Weights of a small transformer language model.
Size: width 256, 2 heads of 128, MLP 1024 squared ReLU, 11.3M parameters.
Architecture: RMSNorm before each block, rotary positions, no biases in attention or MLP, untied embeddings, normalized queries and keys, capped logits.
MLP neurons of a small language model. Each row is named by its layer, matrix (up: input weights) and neuron, and shows model dimensions 176-239. Each number is 50 + 12 x the weight over its row's rms, rounded and kept within 0 to 99.
A block is one neuron, or neurons of one layer that tend to fire together. After each block is what it responds to, as a language model described it from the Wikipedia text at the highest values.

L5.up845:47 53 53 33 50 58 20 51 44 47 32 58 43 51 56 48 51 47 55 18 50 45 58 70 43 57 67 43 59 67 62 32 41 54 68 34 46 53 49 47 67 33 62 62 56 35 56 59 59 41 54 57 43 48 34 41 41 33 59 54 48 54 49 31
Wikipedia section-heading words. Words inside Wikipedia section headings between == marks, like life in Early life, Reception, College, Sources; weaker on paragraph-break newlines.

L3.up161:51 50 46 48 60 38 38 53 51 44 50 46 29 56 61 43 49 43 59 34 66 41 60 33 52 38 70 42 38 55 42 26 54 79 70 42 55 31 57 62 51 51 48 50 41 59 44 63 62 45 32 51 33 57 42 36 24 68 69 61 46 66 49 75
L3.up418:32 41 55 48 61 46 42 60 58 58 53 44 53 51 53 52 34 42 48 37 53 23 54 57 49 51 61 50 54 49 27 45 43 68 55 38 41 50 34 37 47 39 47 47 41 35 49 43 68 52 46 42 46 37 62 45 42 29 56 52 43 70 43 56
L3.up449:38 66 54 51 71 56 34 42 57 55 44 43 39 49 67 35 46 38 16 18 57 66 40 51 54 36 61 42 55 11 60 33 43 62 43 31 47 50 46 49 58 34 35 57 35 65 54 55 54 45 56 54 49 69 44 30 36 63 58 63 57 66 50 63
L3.up467:31 55 71 51 74 37 55 47 43 39 36 62 30 47 51 51 64 50 67 41 45 53 56 44 69 41 68 33 35 47 71 63 47 70 48 46 52 45 32 71 59 48 46 32 56 38 24 60 57 22 72 48 38 46 55 42 39 45 63 56 36 42 28 56
Wikipedia section-heading words. Words inside Wikipedia section headings right after ==, especially life in Early life or Personal life, plus History, Awards, Reception; weakly, sentence-initial subject nouns like company.

L5.up100:60 68 56 50 60 51 62 46 47 45 35 44 31 44 57 42 45 50 52 47 59 86 67 61 46 45 67 38 47 39 47 58 34 54 50 31 51 57 54 51 58 78 65 49 37 38 50 49 39 58 27 47 50 59 43 52 45 39 28 62 45 43 36 25
Mid-word name fragments. Middle word-piece tokens inside multi-token names and words, especially personal names in cast lists and tables, like Mag-ist-rate, Ben-ed-ict, McG-reg-or, plus middle initials such as F.

L3.up192:60 55 37 40 41 44 55 29 50 40 42 44 53 47 27 54 56 47 65 58 45 56 41 48 53 59 48 34 44 54 49 74 46 48 52 35 55 56 44 47 58 34 79 58 48 41 60 41 60 57 55 32 42 31 65 67 48 46 58 52 51 46 36 22
L3.up313:45 43 42 48 52 50 39 54 53 31 56 34 54 36 44 58 39 31 64 39 70 53 50 56 37 75 68 69 66 50 44 51 49 62 50 72 59 77 59 50 60 55 32 56 54 54 39 47 53 49 49 39 30 31 56 42 19 52 51 68 39 59 35 60
L3.up764:45 62 56 37 59 46 38 63 53 70 32 46 34 42 39 41 66 57 44 52 25 36 42 68 66 55 52 40 60 46 46 48 27 63 33 64 50 77 57 28 57 34 46 53 28 54 63 41 71 55 52 65 34 45 44 59 36 33 51 45 60 72 43 33
L3.up842:25 37 46 34 43 43 44 78 67 50 48 52 34 34 52 37 45 44 41 25 38 57 55 55 59 48 44 59 43 57 43 39 24 69 53 52 53 62 48 32 46 62 61 72 50 54 69 34 80 56 59 55 24 27 46 55 59 32 58 54 28 39 35 37
Month-date spaces; mid-word pieces. Mainly the space after a month name before the day or year (June 16, December 1934), plus middle word pieces like vers in Universidad or Universite, mun, est.

L4.up43:52 34 50 48 69 47 59 51 57 53 46 48 55 49 51 44 67 29 54 40 49 69 46 30 58 18 82 56 43 68 59 53 52 62 83 43 68 56 48 48 37 54 71 35 23 64 51 59 59 34 64 44 34 65 26 63 56 39 59 37 49 44 44 30
L4.up45:26 58 42 42 72 54 43 51 42 50 33 46 30 59 61 46 56 53 49 38 61 51 60 60 59 43 54 45 34 40 43 39 39 73 59 42 46 64 45 59 44 51 60 31 46 63 50 64 49 59 48 70 31 44 42 48 22 40 69 75 36 53 45 41
L4.up148:48 42 61 43 63 36 50 53 35 62 15 63 39 30 49 40 70 52 60 33 44 55 51 50 55 43 72 49 58 63 54 43 52 61 57 34 35 54 33 58 60 56 31 38 43 47 52 43 63 39 47 65 64 48 26 44 44 50 44 46 56 25 54 45
L4.up324:39 55 49 50 50 45 36 62 54 67 38 40 52 29 64 53 47 49 60 19 56 77 73 64 45 49 63 37 61 50 63 36 46 63 33 53 37 63 44 63 37 47 60 45 45 61 58 32 54 32 43 51 52 42 60 41 47 39 51 59 43 48 52 32
L4.up420:49 64 55 42 42 35 48 64 50 45 41 39 56 46 53 39 53 78 56 53 47 52 50 37 46 60 59 55 53 41 58 44 44 54 56 37 49 50 46 56 48 64 48 51 31 62 36 40 53 46 38 77 58 38 55 21 44 42 64 48 31 34 52 44
L4.up508:21 56 50 17 59 38 66 37 40 51 48 40 47 59 55 60 32 56 69 37 57 65 51 35 37 33 71 73 31 60 59 41 45 64 32 49 50 46 36 44 54 55 68 36 29 49 53 56 43 37 50 42 55 46 61 37 49 37 61 49 28 46 58 52
L4.up592:48 52 71 55 36 49 70 79 51 60 42 54 37 57 63 52 38 47 40 57 61 54 50 52 48 45 61 52 32 50 71 38 39 81 52 41 55 49 46 43 77 54 43 08 47 67 52 56 51 37 50 81 71 68 34 59 56 46 63 57 33 39 53 47
L4.up669:64 53 70 38 60 50 34 28 52 49 31 54 41 55 37 60 43 59 36 41 56 44 62 67 58 63 60 48 60 66 53 55 62 48 55 28 50 33 51 53 49 42 35 65 41 63 22 43 56 42 38 51 36 62 51 51 31 49 65 49 49 59 40 48
L4.up738:47 55 39 36 38 50 58 60 45 50 42 38 39 57 71 18 51 42 72 31 50 38 54 37 50 46 79 40 46 41 60 52 55 58 64 70 43 57 37 55 57 49 40 54 40 55 32 27 67 47 56 73 37 66 47 54 37 21 57 60 48 58 49 66
L4.up753:38 54 69 35 34 26 64 42 46 59 32 41 38 48 54 35 53 72 45 38 73 35 48 48 73 31 57 57 49 51 69 41 47 78 63 54 50 41 31 62 57 53 41 46 41 53 42 59 46 23 19 42 23 64 27 38 33 31 53 54 36 31 51 57
L4.up758:42 63 57 32 46 48 44 43 49 55 63 76 52 65 31 14 61 38 64 39 45 58 39 26 52 42 52 52 66 53 73 50 44 56 59 64 34 30 45 64 59 39 47 46 48 52 63 51 47 61 37 44 52 52 52 53 56 46 65 44 36 24 20 53
L4.up761:54 45 49 35 65 40 53 44 60 48 30 65 58 53 58 45 48 50 54 50 46 53 66 44 54 49 56 66 52 45 39 50 47 54 48 50 49 45 47 51 45 53 55 44 24 49 48 51 67 55 53 60 40 45 44 51 57 49 82 57 45 34 45 52
L4.up773:48 71 48 42 39 67 28 47 54 69 44 47 51 48 42 38 54 58 43 57 62 46 43 46 31 48 39 54 37 42 53 40 47 56 44 56 31 60 46 46 61 42 37 33 42 57 62 26 57 45 27 41 31 53 73 33 33 46 65 76 59 39 42 56
L4.up904:44 81 40 34 52 33 59 59 47 45 50 36 64 47 82 49 61 53 54 44 32 69 46 50 42 63 50 55 49 63 56 34 32 62 53 49 45 58 57 54 45 62 52 35 30 56 45 51 57 35 43 63 28 34 47 41 41 48 53 57 57 41 46 61
L4.up917:47 55 67 24 50 33 47 55 54 64 55 54 51 53 82 19 41 30 57 37 67 55 59 37 38 46 56 65 47 49 49 32 38 63 63 33 46 49 60 54 42 69 68 62 32 46 53 40 84 53 46 53 47 55 41 46 46 54 53 52 52 43 32 49
L4.up973:49 67 41 34 42 39 42 56 52 53 41 54 37 53 57 32 57 64 32 22 54 61 50 62 50 47 62 58 53 39 41 59 43 60 51 46 63 54 68 54 53 47 47 40 41 59 57 46 50 54 42 64 48 38 41 53 18 33 52 45 45 46 39 52
Wiki section heading words. Words inside Wikipedia section headings after the == markers, especially the "and" in titles like Early life and education or Distribution and habitat, plus table header cells.

L4.up99:46 65 48 53 58 39 58 44 73 20 49 59 47 46 55 45 34 52 45 50 35 33 82 61 45 50 60 46 71 53 59 48 54 53 59 52 47 59 42 45 51 63 64 37 35 45 47 39 42 59 39 80 61 59 84 70 24 46 44 47 36 34 53 33
L4.up177:42 47 52 33 37 67 33 43 58 58 46 33 36 53 69 37 63 58 55 38 55 39 41 62 52 62 57 52 68 59 29 51 49 49 37 56 59 71 36 44 50 41 44 34 64 45 48 50 59 64 34 51 24 59 60 50 40 51 37 52 65 23 57 45
L4.up227:41 55 44 72 43 44 39 67 45 30 47 31 49 45 36 53 37 65 64 63 47 63 30 57 40 45 54 61 41 50 51 59 42 41 69 56 49 49 59 41 33 54 33 67 55 69 51 46 58 49 24 63 59 48 52 67 39 33 55 61 56 51 62 54
L4.up254:33 48 79 60 38 53 54 65 48 43 60 33 50 36 39 46 57 53 69 55 43 51 43 30 63 55 55 48 54 53 45 45 43 51 57 57 60 42 57 43 59 70 63 20 47 22 63 42 48 40 33 38 42 35 52 63 41 40 58 54 51 41 21 26
L4.up259:57 63 54 28 21 52 33 86 75 44 56 28 19 33 59 39 45 57 46 58 34 45 52 67 44 60 48 53 59 53 52 50 45 55 59 74 35 36 56 59 50 65 55 50 45 57 54 43 52 51 49 34 58 46 48 37 45 44 45 41 53 79 59 56
L4.up663:32 51 44 62 40 35 36 47 43 63 54 59 58 23 42 46 58 63 50 29 43 55 44 89 55 44 46 36 53 38 53 73 54 60 42 32 56 44 41 52 35 22 31 54 49 45 52 47 57 56 35 46 37 49 51 47 20 43 53 54 49 52 53 42
L4.up781:52 42 62 28 61 36 49 48 56 62 44 36 35 35 48 54 55 74 69 18 32 56 63 42 48 53 49 55 62 56 64 47 48 55 47 61 58 69 59 58 49 53 42 35 39 43 40 41 42 46 40 52 51 60 56 49 57 39 37 59 32 50 43 61
L4.up785:56 60 52 48 49 44 57 51 55 64 66 32 39 75 43 51 53 80 44 50 26 56 38 51 49 34 39 49 43 31 53 34 46 38 58 47 58 47 52 43 40 65 51 30 45 67 43 33 52 52 45 49 60 54 50 55 40 54 57 59 35 40 55 48
L4.up790:43 62 58 49 41 53 51 42 39 35 45 43 46 50 55 70 67 75 76 53 57 52 49 50 47 47 58 47 64 57 49 39 53 51 42 56 38 46 54 34 43 51 53 41 41 44 33 49 36 57 50 41 44 63 58 63 23 62 53 63 38 23 49 37
L4.up797:51 47 37 37 34 67 51 34 47 43 59 34 28 33 72 61 49 74 55 39 57 22 52 39 60 44 47 34 54 37 48 47 52 36 51 56 48 57 51 53 46 44 57 38 37 67 53 42 22 37 17 42 43 62 53 61 52 58 56 43 46 58 49 43
L4.up801:60 71 67 38 42 43 47 55 55 30 56 19 47 46 60 37 50 55 57 56 57 46 63 42 38 46 41 54 49 44 36 55 39 48 58 54 47 64 57 39 39 63 41 28 36 38 53 23 56 43 21 48 27 55 61 54 23 35 58 60 57 13 41 50
L4.up819:44 36 71 39 45 34 37 49 57 38 57 37 43 44 30 43 43 49 44 24 60 46 53 69 55 47 67 46 83 61 64 58 55 49 49 45 45 50 52 54 62 70 38 34 35 43 37 46 43 40 31 34 46 35 53 41 56 52 36 57 58 47 51 32
L4.up824:49 48 70 46 33 44 50 29 66 51 55 28 47 60 51 56 41 58 49 46 62 39 62 55 26 53 52 27 54 56 38 42 44 59 57 49 54 65 46 31 49 45 61 24 33 37 46 60 46 59 61 37 45 68 54 44 43 61 43 58 51 50 43 58
L4.up941:48 62 72 47 32 35 38 61 60 27 64 28 38 47 51 56 49 47 58 38 55 59 57 44 46 65 58 51 64 49 40 71 48 50 47 44 53 68 64 44 56 61 61 57 36 33 50 51 61 24 41 40 48 54 64 64 50 48 49 36 36 56 47 45
L4.up953:43 70 61 51 64 65 39 50 43 41 45 52 39 59 44 46 46 52 74 44 39 46 43 64 76 55 54 42 87 56 49 48 45 41 35 47 43 49 37 42 38 45 42 58 38 41 42 26 74 29 19 40 68 28 65 49 32 33 54 52 44 33 39 51
L4.up1021:29 39 54 45 24 30 45 43 46 56 49 26 41 67 28 48 65 39 54 41 65 37 48 73 42 46 45 45 48 43 72 51 64 60 43 48 59 75 42 41 44 40 47 27 45 66 58 47 56 56 44 47 50 49 39 60 37 43 63 50 38 22 62 35
Name and date continuations. The first piece of a multi-token surname, often right after Mc or a first name (Mc-Namara, F-lannagan), and the space or digit starting a year after a comma.